From a checkpoint of a small transformer trained on Wikipedia.
Architecture: rotary positions, no biases in attention or MLP, untied embeddings.
Training: a variant of Adam for these matrices, 671M tokens, 4675 steps.
MLP neurons of a small language model. Each row is named by its layer, matrix (gate and up: input weights) and neuron, and shows model dimensions 224-351. Each number is 128 + 24 x the weight over its row's rms, rounded and kept within 0 to 255. Numbers have three digits each. A neuron's up and down rows have the sign that makes its largest values positive.
After each neuron's rows, "fires after" lists the tokens most often just before its 100 highest values on Wikipedia text that the model never trained on.

L4.gate218:116120149126100077085088144141127103157110106146115134100110136151121157131111192145122108103115116169147118126118097119106101119123120143172142121143085149128128132134165105116128101087131152098112132125111125104149132134121172109133091119151133102100111107127169132126121136144067161118136130136166124142161132104154145095105170108104142163085142156128137161139118169101145132140148
L4.up218:124133167134099134168119128131139166121173081132154089152137100141142099191122145141142095124120088099121135107090132140115126113126120141134137141127122088120132150147116137077124130096140156114099141176082130103114141125116133118205140102145099115163109135151146106072132126127167147098108137140097097123120089133121117149126136096120121137107123086145115116098098146127138128111128
fires after: ")", " ", " (", " s", " n", "}"

L3.gate278:162127134113130124101135116120097125115140106063122109101141130117139138110151143140170172113134082179139141118112116125153168099206131100120138116124113131108104114141101177123125123127107103164106169111139152150163128145110100124117142095074103142111096112101121077085124088152141088116126103133146169136142114146125135130145108096132146128119124170132094105121144135132072097144170
L3.up278:111104131093138119110129173134135128166095177115116091109147161100115129153105146145094134138144133117096127151149134146154142115128151095134123125089136103139113089140134153152132120150128111125115145140099111097179177060119129138153166112133079130157173115168094118169143108123148135152173121120151134155104098095130100132113164160126160131112120163127119101111151095105106159146136
fires after: " (", "\n", "-", "–"

L4.gate758:124147146087132114116146127132112115098127116162129113124103178116113164132120086128139118177119137121175151163083132124109151123138119115106150112090118111123096119143109157104157130134170135151118139105138153130126147168110103167139133149123109133143109141089085129098114128130114107075159165141166102159119162160107132140153064129149158146121139115150097103118123109098135155150160
L4.up758:106124154097113123081165119141137157109131118191195084123129156110111190153145062116159117163122132127168130163114167116150125113129148109119099158101126127133097143114114132133110158108157136163105146120106151117125154159116107178143130144124089169131125131128146124124113161119137085118157139115141119165098137178138123149140156114154171156153147132141141136123112116093133153153122
fires after: " w", "ec", " h", " m", " e", " c"

L8.gate55:097148149093136129150096122165135136141065103143137130163085101116142090105147091111126168134126107162147106090108186162110094106120105137083151151096133156172172136118150142124109150084118103121110143128139127132115147062111175169100137114082129099140118141118123138096137100131126082122137127158162164086115108154165123129136142164128113080127140076138136102140105161135091110084140
L8.up55:088136097120134109151108145186154152098118104127145121167127135121107083157177130110143164117132124080155102117113162127114121104080122117130126160105170129146146141130157142135108137138153110142159130080120130076086128147097134120138161100128103145142091098098103131129136055107112076153141172123159145116099138120120168137157125167130102106170115115155121107133098154173110132125094
fires after: "-", " (", "\n", " the", " \"", "=="

L4.gate233:128145148110128163150084137173122147112119132145103155166115147114138115116144148136098136150158112115128152114143104127117176181130118100136133139123117109123132093170121197097128128123116133111136123131156098140121101128131146128178121168156154107104158174107068144074125137131131103143159157137127133081117109137113151131102103119124155127145086125142129147119138132108136147138131
L4.up233:149131120108155159115092128172145134107127117130115152169127158099152100112128098151116137179159123138132160132168104116127152145139163101146085114137138101147132102169107138126075116133119149106147122164165152155100132121128137080160123150163125134127144153125103153071130138124110099164160138107109151063140130145109129119128098124141136113161097117128107148120106133114149184139093
fires after: "\n", ",", "S", "=="

L4.gate397:140148124137116106152087111135144139123120094119147143164124147133142058095085095128126140110105148142155156093158115172113153145110103111152107143152131107123161129112122103107111150150143102136142088128152103138103133107174111074108120128138171123148133165125101160093102145107137150167082130136105128129145100163139139072098128123115123107118102143093106121138080079146171074148082
L4.up397:089140153117142151139103112130125153118123064138155119148101116122118090108124116137117076145148116124159098094145115139113134171112157171127148109123159140109181121131131094136128176182119161138162102137101145135112141118147128105164072136153167107118091149109107169143108139121155175149120140129139152133155100132117112128134146086098134162163118157117085159129072160146150117108156
fires after: "am", "as", " Art", " Pal", " art"

L8.gate743:156131119105134151147144085093117133106161130139138123133102092161124117103108137091134162142082095111131116141102108151108104169109122137142154126113142160128104134167132122122183111088156135137098153145133147118145107152139192139097112137157107173121094120089129163159096153150124141156175132142147179074145145140138173153102085120148107134115087161112131139092099121164106108143153
L8.up743:145128155105109124113131141131138154133116124108103169103151097134117125085144168107155111103125093126134101145062158128111136099138135170144142100102130110153153143141111168158151163126110122159137099115111139095133141173135113100069123139084095092151148118176125123159166143123148103103111116155121144168123137101125152124158151120135109112122097134137126135145171089141129107160148
fires after: " m", " G", " c", " C", " h"

L3.gate36:095110080123147107158154122135094161099139130184158155118121181147111151091121134091100115137118107132143155136097135174103149116115107147129155163115148128106136153135085147111125120140118091107127113153177168107127094156119105153125123101099125126121113109123096129127157130136130093122123134151158101154089111156126123133130117132149134155100128151176092136144120099100073113092142
L3.up36:168119119132141081117135102129143133082129107155134138092120124165089118117150145152151129114137145106150150140059130109146122122120104159168133145147112156164134173086119124124188103120178130153143096125106157123154130131134125185122142077136139139115076107138095121130122148118133136121090162128143129115176103092100175134146112106149113144089162119127134115128118113124085095144114
fires after: " s", " c", " w", " dec", "eg", " Dec"

L3.gate447:107146115113115116145108136154138087136137103134151108162138127114142116129114131148131106110130152142130135138062102117124139163103114133124144156132091153130145152157144121135161122087147088115132117116119152118156128142121181142134142149146147122132130150123100102153166123096129135087144171148149129147072147100121132172128115061161116116091135113159125123122075118143114125123131
L3.up447:106148145144152128150139103106181165091188123140130102116131179133114115103149095112115108135113167122128155108097133113153111135139125100157123135148102120125165176121100100130151150126159085084145121136112126147121136100133136138167129123152102097148101160144116085143118108075115112176107121133121105155139093128105089118137126109146121117123175107132120154112103093144116129125095
fires after: " s", " ", " h", " n", " p", " re"

L3.gate197:106143121143134116143121109114162122112147136101128148150111151165156093130123149131122151130142133113182098129118132105100152129154093089154140107121113151131161128149120153118151147205108062130118120104125120150158127147125135146155137165141098119086147143130129139140106100129069116169122131138134115148121129150149129137093105186094134112127119146123161133093133109119102103113111
L3.up197:102147115164149103184136120153132096084123139131122129181100159147178100150122122133134150149164166099129088159105149088100106120151141148127128139143128144142131137156122188143130104164135073131079106129078125131148135142112111116128144144160121126106128118108070144152093081122078137163147161117152143086095115125105118158097117126108152129141103132128119126076122114123116127146139
fires after: ".", "\n", ".\""

L9.gate811:164179117088138125121086132136157132160148086148128129157081170118133098112162140097138134080169121181114139142126151118107145145133100115155144140130133123125117125143098139140148149142114065095133141099086139124149131146120110110149104120136098165113140107126111114127142093110106138119132132155092141146096122176104151098154137116095136137088188101145112109141097108113107109155117
L9.up811:157186140126131109135116117124121149162090139126138127127134141146116114159116105107109099095135106137147152126133126133099116195169154143110115126129151163115098110139108059114147099149163117122135164119157123103138098131149171106160113150113166138141179180112147123148113149133128162125141129108171120123129133131116133114094129127107086157133102149114096104119089161117137121117141
fires after: " |", ";", " "

L3.gate200:121109148145133133106113154183162137104112112115146129153083157124152053138124115141133108102129171100093113136076147149101155163117116130089140101142140105124149156154146142115135089163132119146132139129079171136152158140121121168173144136166138159140106199122079143103128133081131129105149158156194144121130162121106118158150092114139123110112164109128125154116120091144131136121125
L3.up200:107076106121156088125127123143137154118148109105165197131115159147145078106175151143113148109173140152117144167118161131152115124119137124094119103142158094094134126107095133121131085077117088124149139153132186143158103132140116134127117142145117149142153077102108124161132121111105144132132136122140099150094102090162120120141097134148111098128178128135172139094151096086111155148111
fires after: "A", " a", "C", "S", " A", "F"

L3.gate26:115149148090143134159102100108144169124121128185092120132099141147136109125147174135156150135093133150096121171055119102102118109141144126126128116131099115136100164172137158113114108085140138089107110109147146094121110128131169111137109162157135099165120141126095121148111140124114160126142183119098133158142068126149118158163145119127113162112086113100104141131101143121110140153146
L3.up26:132105167090149104142106103165130183125138126129112136143115143131122092124171144150087120087057126153105108130088172134120134172137121127137149075091139096166140152157143143084156104114109122081101137176174106146118147141092123142142135156136157077152091149137122144123158104104146150129130115150137164157181090127115100128163158076139139149123143142163153135114150146109143130121138
fires after: ")", " n", " rel", "n"

L12.gate339:136140117111183143122129095166145157141136105140128118135074149142125127119145148162094123112136127132137093107144165126112140124118077145147167143115149118139117185134109094134135113151174100065134142078109108135115081153129113093140125129147150073140142144104065162161115114121151118132154128181170146133109087121124157091113120106105144093144115112145135161141138123129120145162132
L12.up339:129121126132110098120138081169134140091099152163158115122189138103138079115069169152126110137146107134118132138105115132130056107111131110151131116139118101122112101144158118115144078151122096132152145100180135153103131140137089119127120132168161148132108101099115134136096159134179127103110105139143139125126130101091146112136123119140125153100093118122127139130121133134141107132135
fires after: "-", " |", ",", " and", " -", " by"

L4.gate1149:146104118121128137135133132108134120139140103120101114129103136143164110116140148137120171109132099131136165115145138166128158181088120109100129161115123062116110088161136160096131098118109084088164182099179131127163131102124138162161100163145118114107164116153102146111124119134123174161135138142128151144088108104138148112131111159113133116160140136117136092122152157115108123101128
L4.up1149:146103108094127128129173102132161155136122078150101114162147165118137138157134106133119141129143101147134113155154164146134174112163113151081098088139144156136123147155118111118110122147136128105165123133123121165128177104155121155159119140135135136086120122129122149081120115125103123096114155127095147119197135141155093130138107115169131163185122122085125132121149114166145136098078
fires after: "==", "\n"

L3.gate727:132134158113135117132094140137128126107132096170128109096144181125138156131122123123073144167145138105127119126098086086108156102133126141070132113109128150148093159163085141103162087100156120131106126131092134072158098139136118146151159096139159144086159166087117120115130122134107146127149123146150136113108149167100101152160109161134126120140135115130139124127139130098094141133126
L3.up727:091126150127148119118150142122133129112123134180165133134119139121180127142133096132129138127137156110143146149083107097160152127148141102100112139096161141134088142160084130133132074159136109164163112135086143146166139107099142120184123148131134142105135127137126117139110104115127168164184144108122140119153115121131102122136122158127193105132171109111118163076135104112119145140109
fires after: "\n", " E", " M", " an"

L3.gate202:112123083106171081081131127102107116131149129094115140103156102117118154117091119155142141156149090132195152127088158151168138116127101091092153123085118102117104111086116141117138114097135094144111153137149116093144146096112122130110140106128130132136092143123137144115126099164112094070151108145135141168111094139133127126131142135117116148174159105189140108132115122149128137135146
L3.up202:135117125179104167134101101129133136141111155148160130121130119147154131169131143112148122094097140142142125137132110119125083135112125117119126152130109150125135138122146110133100125129136158113109143108123122128113118138133156127110162137187125116150134163130156124152117180110115129127167118140133189106077165074106110156126089119131101111133092116182114124102113145112123114167134
fires after: "w", "he", "l", " w", "r", " L"

L4.gate614:110143108180120167131094132117145103160103092107147113185135152132121105132130137145121137066192171108129124125134158133125125165116087137136145169119104103127113134097116159122127150166099075152123080121130153128118111130121139136150090129111104152121195123125108121139083112129105132164139110137139099136083143136127085148111127127167116092150135153144169132143075091125075121183117
L4.up614:131108134153088151117092115141150074144139154155121187089084146140117144089103149098124096138116102141110157128107151158135174129114138125123132125094092138167127142114140103102120118161115128138150151128079168136124148152101129108114147137127148141100148135111121104146158097107143126121114142135122170167097122140133160144124104170137126123143183129135136091147123106099122134098110
fires after: "A", "-", "C", " A", "B"

L4.gate55:131137133115164094094100128112146155134115143149134151122138123136134089110147115168064125130143153157125166110140157162124123133133139101108150134120140126128137122106160094117115122162122091144117102135112107183156132138114086124111122151125162149135129155122100141129097135146123147129105128141130127148141112173128129148156108099161131135089095111121138179125148132091131128113130
L4.up55:098138126129099146151123107149137132068197118151143099102116165147109125098124121094141111157120124112151134123096138148114125107098113126147139143151128129167153141142141139091148145128142129145138137144082196090114110127095116092127136110116147120081142103105106130151122134127121155116129118128160144091125133128124123146116132094110146199129132145141152115096134126136122096144124
fires after: "P", "f", "p", "u", " F", " f"

L3.gate742:180158147121131083160115118150117128100124115112071137144117158119158079124095152153099139144130177112098131161133143086140136126119124132089131150150129117133132121148102155100178065154127133105123124132072182134171142122099154131141122183146140114126120131129105120169121096115140114124157157120152126126163088155128129160121107126120144126129123102118102095102122123127113134157133
L3.up742:135141161130123101104078147165123114146116120108124169145074167123114151104121130128091102126142201186116083124099112123150090149145123110092135169130099111114142151160111133098169110213129138129100134106105118134162082137162133123130121181127115131103159154112101119113155124098117139128105142142153160163089122136105114121084133074111150126128101166124117139115122128132128113134156
fires after: "\n", " non"

L4.gate609:115105134125111139084099120107143125108103171112113128127122154102146114106088125149109142134159117101140107132092122097126156128086113102173143130129098109139127112151136134107107107171119084115122120117064087124144152164105109119164139112093136145109130121143083089152091119108121100114160168144138100125154147110112104150126053114122144179099161080148127114117141118133063138124129
L4.up609:129133127170133101078088133097130091157098159084080164106127097177161093143109124140162087160114152108154143123148140113141129147105130093130115137089126130103125091133131148143122114158114140131085115123078115165146147124125061134112136131126113143115165116132126136115091131114116132076191155115132082151082148118140122152128106142130143158131126096151162112101155135128063149120126
fires after: " the", "-", " y", "he", " a", "y"

L4.gate464:107144130123118135110105144083135169162136113162081150130103120120114140106094158101080145077136143157135141079137128138104172151120035172104135139121068122111117102119128120114181125118155128141120090096126147137154159140133140160153102167158098112109161140104136124110103133097131127118129126176123121136130111111121181119123141114098153107136074132129138132169100150126136100136127
L4.up464:134102113148150167088089152105138152144154099146106128100126115121085136137123147102112165073145158163126139106110122140137149153083083138121125128128088119151114099113136111124145150121149153128148104157098169146103141144102140119151071153119094139096161134120125102124124190097122170157133148147129091122152141080155137089162147134106149109148090168123135172175111155142143135159112
fires after: " H", " T", " P", " m", " h"

L4.gate1059:145128095092167133122140118156109098126117108154161112123130171119124144125131132156138137128102131197159083150073117147113107140149155130135135096122180130112156142162135126129105103155113112120129142175142122120127116135150115114130112125094093098140071102092110138126134137181081141123114195127155139129108134140095107109173108162129137108107142122128099136111109120109121181104172
L4.up1059:082125138135137135121142141129137123134140112160154128087136162116133134111169137050088107118120140138162137146092167111108105120126114141106120127092078128097150157100131145130127116154152143108105134152126133132120133154125138152121122161119140150128140128088129143137130102159132142063155118120109113156058091119124154138110134120143132115116145148122112134137105135091111094139084
fires after: " C", ",", " S", " c", "c", "S"

L4.gate442:128129121129165108076119185128118130139126087148130144196130150102139064160126123154121127131155184146143146108143152157106190146140119168113136135145139106142164107139143155143128130132137097154143115109098127115137136144141104126184119138120090177129165166120103149096121165152144162110104106134158116092118142116136094131144094127114124119089123103133140149107059129148079128092131
L4.up442:154133146152138147114124113127135176124164128098143138077112120120117137082114142106085128126133111093153141103108115156134144129115129150100131124143116149109117129084150149131109101129167119149115106136101171189137089176097118150135083091114123173131119107132120122137088114120142153137103135116145079180149152123144161121112131133175144159166143125134109181153117138154137106119129
fires after: "–", "-", "et", " −", " +", "o"

L3.gate557:139078121100110140104155122156117120108120095139136126106117151063147144129097126117069135130136140174111135089167117177106122122126138084106154107106129137140162113162118109114128104117128103150137105115122127157105147154095150132109114145134147133139134108151120161121164157151125122114094101160137133131120135107117109159097152091143114153085117132131155116130134155116123155119129
L3.up557:146168158168172165175093109152132138152071112096125139139128105167105133160117093100078134128123154105112091106119091113096123171141117138108139145134172141126159160106105082147147077147138073123117145172112121145113111117170166079108083114118108164167091088170110102148131165125127081163123124127099098120094139145120111138130113107162130096123077122117116135124138112131113077127131
fires after: " d", " S", " s", " t", " The", " P"

L12.gate975:073133137115137167141131129202137140109119115115144100131079166089129086151140100099068186150110128149152120140168144135104134134111115137131132126067159082141137121142145139118110132164113076149136133119101134117164106115092126147198153094134124132145139147118109117135119126129111123095142146150131144119139145151133138157118150147111144154161130112129146131100157121119099104097115
L12.up975:149127102103128111109107143136111106158125150125120143090174129146173140119118122134107143144120144123139142139114156100129087133122138125183159108126137114109130096129168073120111142118118073145167131110068107090122149138116129107116162109102143149133139133130115099128111117174099097121132127145140156100117141083132145126114071154107076149135110130139109119116116106102132100089166
fires after: " on", "On", "-", " at", " At", " the"

L4.gate1123:127176147111169135147137152116135116117119148159145139106130113106139139122092130131174121122129121156152126175130175104131101139145109119137152149142150122160120067121148158127123132115104060095151101120160119121169143126098097136089157127133135101114131089149134112079163146110095088109133124149170132133128144095157105148147144137153146152082134122222126117114161148135114101098140
L4.up1123:146149080112115158135133096109132152137102161090110120135112144102170160111145078103115171142091127125115132143107140119103123116160158086123123109113102142094101156142077125141155110110140133120134148138142158114100149114130117107121103120115131098128131088081103097102107123139115091130169121119120141129102096145119069118150114125142128116099104091149109141142136124139113110196152
fires after: "tt", "l", "z", "v", "iz", "w"

L3.gate471:140137115150106122131123134086124137135139100134116164112082139152145148103128099120092135123148155145154162114128123138152129134148157166135139175148123093102137126113102133112155146139116125094136113121122066157165138165127149112134110204099127135107154166170117113133106135127140144169137113137160120122098113137116066106142095095119110115119152114174124113112146128077088105147152
L3.up471:173124094108102111083129083096170143133113127133093155106093116113146116112127112128084146113140143085131125099095115121134128104174115151140144144142128142118126135121076144119145161121122141096159130111101087178148092125136123149104139133160132169099138199141136149104087116106128112154119096136134080137103179117142101122173122118169090123154123168122129150123141130105131116098116
fires after: "y", "or", "om", "app", "s", "en"

L6.gate20:094160151078113092102116135151131095148111120162123135145112167126135105078128134131065104138113155157099106124073161146119098184130115096129143145101127122130114124166144138126159122153124095142091088137149157167124124072127168144104116141142119140145120172127084160120168167134145149117146149156141129099132121137066125138121109098133122083098130159153130140094154136111125130123145
L6.up20:091117111141126110139169118136111112090095127125153113123129080178185087128135155122137082187159126107134140111086150116120113142094135147136111111135122104157123105170122112121108096079121111109094144118120134094087102146127126128122109094163096118158088124111173156140154105162158093077149144117105112133133133110132121176123119116151136160128115131176160123134121132116121131150108
fires after: " s", " f", " w", " h", " F", " H"

L3.gate771:110114180137088110133090148107137107117156173117078133120119144123139088136114121140093156152147117133131153122114105098132128123128153090148126183118100136138094135162134140110169178151130078105114173106148103132192150136033162119140153126154123155108118098137137129087142071129120101102152126126122088179118108113131138161075113096135117180111131095147137120080126108089113131131121
L3.up771:151148102027130104092071111141138108174146095115141089086121150108105141142141122115146165098162151165166124165114162127149143136099126124141112133155123164136140077092139105132141166109119161181142127117101152081108157111118103132092134163150146201093168165137088155135170135109110144117125146124146173103092129116126129126096180108143132153121107151141144114124122122158126131186131
fires after: "-", "\n", " \"", " non", "/", " ("

L3.gate877:127133133164119066130094141114110127134147119142059149123123132111106103086113131142089146163140171159110118144141093145114160116157096111100138158129158118142118117157125126077186106148128079138123087107117125129172128122140145158105125153150171118073135130140091136119140106143126123124127126153149153118116079104102076157112122101095088131103124152160120096100156133111098100136143
L3.up877:089112134152157075121126106146129130105140114149046146113139149169146091081112144127078111149172165120109086144103111114103123095133141130087105143146163126153096145157103118106129098167107095127112114156070149104180157136103137134141107173155130139108096104147143121137147096131134147149131113101150148086143086124121087173151122121110105136145133131107114116104119114143120132111133
fires after: "\n"

L4.gate984:138087144119173113133132111162102088156156114144135118120102129104154168113154124171137189118123149128166081108134100134122161117144135112096160098151146118125125129119149116155144145086083140164101100123132143159156108127135127114127106107103152151169087148120093147142122146130109154139115119145134147140119119130107125160140155127100118148150113125155065163122149107079125147101163
L4.up984:134176182130161149179104165137111088090147138120122145142142147145120126138114150121140084134102120096118159124151108146108148112180127130140131129079138136149138151131143148144123106157153137125121127116137102180112115137168115100078143140165136128164113140095141102092098124081136085099112129114154174185162098128149119115116122106166153087086069136111083152134123125156114131097133
fires after: " T", " S", " G", " D", " P", " R"

L4.gate48:149163148110151103105154119144146143151124153160091109122122137173121163121117107167097124173124139118086114180064124099106127098121114119124149138097110114130094141130102125117145147122101146104154095137128139126157137203088100151134105115136162159115108176131115087129130142138118122132114144155153097173166124124104074115198138109129126155101154109148123191144161124092127143141113
L4.up48:176151119092118122097147131133145155163112122145084117109122119128132182098116103117116156155072138174111155159111109101158112089135144107112107166127133107082093157107133110120152131107121152102168071127181181087127166148081120148137115146139157152077132138147146096114132152103148126141115103097160119142140151120148095112171141101154118128121115127161119139147146161094132114147118
fires after: "n", "z", "qu", "ap", "m"

L6.gate176:095125147120093158144152081149098137086126150150115129092137171103121153074137160096090122138108122154127098133173104108091124162137081098082151132111123140111094123132106106131169121076158132103095150106139152136132136097151109123129098132156148138080081097139105149107129122150141127086114167162123151137171135134112163119137097186148139139108176163127130117111110103153098139126148
L6.up176:130081116152103096145188144179139119127099086147121097084115172145146138085122121102153125115124167140141105126113075095155112153149124150132131155115112089112161125143185146154163130155095199139120128127119142125124146110179123151116132112167122129161137107163107174136116144114112151138090137144149109142161127087140139133171157190177104089135113133119151108105165150104144165154126
fires after: " |", " C", " 11", "c", " Lab"

L12.gate474:115099106106136155121139129158133148131150093159103139137114160118175106121162153124143179160148148124127109144110113195081169138142101141166142149133096123139114112138097101082144118113142129131097146116123165182119100125121153134143096123135134184132154163140100128131135163137102143140155123162115151108140084137113150172116141115119093110145136146134080135130113127106162140105126
L12.up474:135117092149122140093098129157130095158137137132127149140171118139107092153093134157170114133130161135130191166150160129121119153171162136133116108141150111068136137128153113130116162158121133112132164127184145121138164120139108125135127131127131119152119068115144113129143167131084096152151145122135146101129092152088095124148147114155087133098119124109119112114137128127127117153139
fires after: ",", "\n", " \"", " un", " (", "G"

L6.gate401:113126175130149158110104129139155099141145110130102135121124105130161095144150132124078153135145134144146071096127111128149166141127100107121150192130142128103115142114148120137174136121153131150114127156124137104159133146151126134112127123125129187135150117144104116112142117109143137137119125147103170144120106119100097089114136087145133094128120110126141084154179123090093098141114
L6.up401:145119164131160105101113155160139165119102134131103100109127127108096078142122173079120149152160131154165146126108147142094132110122123125136125084103127085121164132109103124066115124095126124143159108156130163117137118134107106098096121125132094146138146086084107119076144114129107094140112150127138127135159115150178104112122107140171156116077124141091149117114127140112126167106129
fires after: " P", " T", " \"", " Mont", " O"

L3.gate318:154127117156113125143086113201137157110140162156123128128110119116150091122133188122145150145159146112123083123131151130122151180080115125119156092089143112135156120171200136077109127160107154150161165142081174152114116143079137126158108153168112095104117140096115135126147143095119145135162199166144148104166113116139126189113115158078134191154110123123090132124119125128104140114136
L3.up318:104141097161137140142122059118108162142155117148149159110127131158136095173118126098156160131144084145126156160127128134193144122108120063155131125135136117117117082093134168074097112090079125153147097136145101131145125116119110119138124155088142114120166140124107126143129115134110106152124118136104124157112154156163132142136156103151145121138147167159148131144143137108110126108125
fires after: "C", "B", "W", "P", "A", "S"

L4.gate503:120174158098164164115110109137121138125123143126086127160106117153130113123135136122118109169124121080126122126133101133074126161115124137138132137142129144146179135112129099137117170160130136109166108139165118125112138135203126104136086151157191109157117138136091120118137142125138151132111118131131146129154109182116121110130135099110133139134094100114093134149082107157181148102119
L4.up503:084122162116163167149130083101127164136121141134104123156139117159109072116145119126156100139083124115125167076142094161112134175106131114142127113118131109088146111119098103121130161201100121104139122111170117155105127138157094125151095129140164116160105170138110149092109169116131121154108134140112126146152088161108116080125147125108160145138113122107107130139079103145137122110133
fires after: "am", "as", "00", " 100", "im", " Ma"

L4.gate569:135132108119166117096121146121134140133131099139114130147092151140132076129110130108112109143167141146122157138115158151083180151122079088133139111111172118130203134127123081110132087165135105129170108125094153093139119143135163134141126169145166164142114119127083109162132118119124116125114182159152114144111089134121103144100092100156125116067159112191137130127089121121117114130119
L4.up569:119146140168142085101100125128114129130177127167110111140083152137121087105055149092130074157140170143104129130142128136112177104093137089186097138142150121137163118118130080101089100149156099158140119127079145104151119128112119138111173144160141151131138148147134112154135131152131128116141123103145114112131124140142137154114129094156100118110133147185152151109093113126124132129107
fires after: " \"", " +", "o", "\"", ":"

L3.gate1022:112134128125156150086103138138124128136126118117153152153106120132139138177135156105111102127154156109118127129153152170097191139122118126130117120147147129124183128085160079126102113151146078189171077132113152146134094136138138123114135142129134169153153160120074182131116183111104117113096140097146131160157134144146107128087110125143115099148097149126089204148114107120095147107104
L3.up1022:156157078146141122103116133142155105131166096101135101168114171124147116154106090122118140155151164141127120114147135125091181141130086120147160103110162123111183106118128103143119113175108121125116069142079140139128112177146113117150125158111110159147163167109072161157116145069132155113112183178169124144142153117111104112094074147127159102113130118158093156110113102138119124129104
fires after: " F", " +", " −", "t", "o", " Pet"

L4.gate201:085140135121129121103109176128107087140124092114162099146123165105104114144110120128114110145135138146129104113085135101130166133118111148109153122121152146111159110119129112097119103170102120178098140159116130051119118155171096177110128126138131169148102115110068106135159124161110107082105225148121126195116141171085126148108090135121128130127135132164108127118121097150077108131133
L4.up201:118121121135136130088117140138151099126167095108167146147121179136089106159117089089148123129131116129152115097116157139169164103084107117116105127107162123129146137109171084133106110145124146167169162154058137097079126112146108155124108113140107168104140114140117121127167146151133094117101160124102146142109137145132166129129151118135156159132136159137145117123122131149109112140079
fires after: " −", " +", " un", " –", " ac", " Un"

L3.gate692:141127098119115121102161065138132151172139139154141116089137135136131144167150110090055124119104107142164105135113127138122175114122109127102154118121127186149109133131119147124150140133144117123132106138168152105107101152114135128132109154112132126084148219104135162125122129131127128121105125148107135112197104111147154122126121169156108137143086152121103136160150161103113099095126
L3.up692:126136166128093109134174136130115122124117141147134135118147136144126116160123135136151110110093132125124075143138093111149092113136143118124133153149166104092105163138126126150098144126135151114149120071137153163147117162090120089081102147128135143126113094117141123091128126137139111138115111110086161126092098134127100163125152133149076170118122141113081092132168163106121112151147
fires after: "av", "ap", "ab", "app", "at", "qu"

L4.gate947:131109124129121130099135127146140105128109067141145120126137138117112103138130132137116135130113139158132105133096119128095134134112101136131159084112163146145136164150141137156101118131131140155098154146129126104113122113139154112126122108125100109147116110119082150125168143129145156112131222156147173149128112105104138186174137126135142115109103147146147136116120160139133163116118
L4.up947:156108115104150132136123115129124157108119109148175120118132130093129132145160097125124112118074152145117114123104117132133159099121140114146095085128160114144136148128172141116088092094144137159130159191130131104105093084109150115092136106102143112136131104120124143114126111124127104116111150096099133133136081130136143141170137102174109124121146136102117144125105111138168159136118
fires after: " V", " [", " v", " R", " |"

L3.gate1099:084154150127137144132148115168144136089109125109171184090094149113150131081133092106156101138111157162174119092132146115124099121145095154105146116129113115166146110130114135115123084170144124112125162098131142119086132135133092117142100132151114120136115132107095139131102125111115083109124129145143090118145129077097124097138123129113179108148166127130148084118116087076139122126117
L3.up1099:182096151178134104133113178228100108113120079137160098145139177121125138122155130130140156112106103200120144115117153123097084152168124131113132122149079101131147125091137162092115095146149121154132106112152123132120152120166123131129170137156097114135153129116078113146119106140106153076113162124147146088161134148153152116140104128098118123128082169115148103094112155121132095133135
fires after: " ex", "c", " Comm", " 2", " C", "ch"

L6.gate233:129128159101150131136100141131114117108114135129162154086173098126103111137146149167086136095125133095153104145105127134134158131109070131101156142097142118104106132103113135163136113133142120124108120135170161154116095095133114160144133141135106192080107155105110094142124114126094100154166144167128098120118173125073114081108123118119134141153119127178149106157097182090108130121128
L6.up233:130141136194106120156123109126114115162093138151154151135127101122157121146135115119102163140128158110129086109176133128143115100118140131128126154141121128134183112130086131158159153117149097155096141100093178135096119096150129119100146143126109116119142129131178148130133145134090113142147129112118133095133157138149172152116137143162169145117101120159102094093133118163159170117145
fires after: "m", " ", "the", " m", "ec"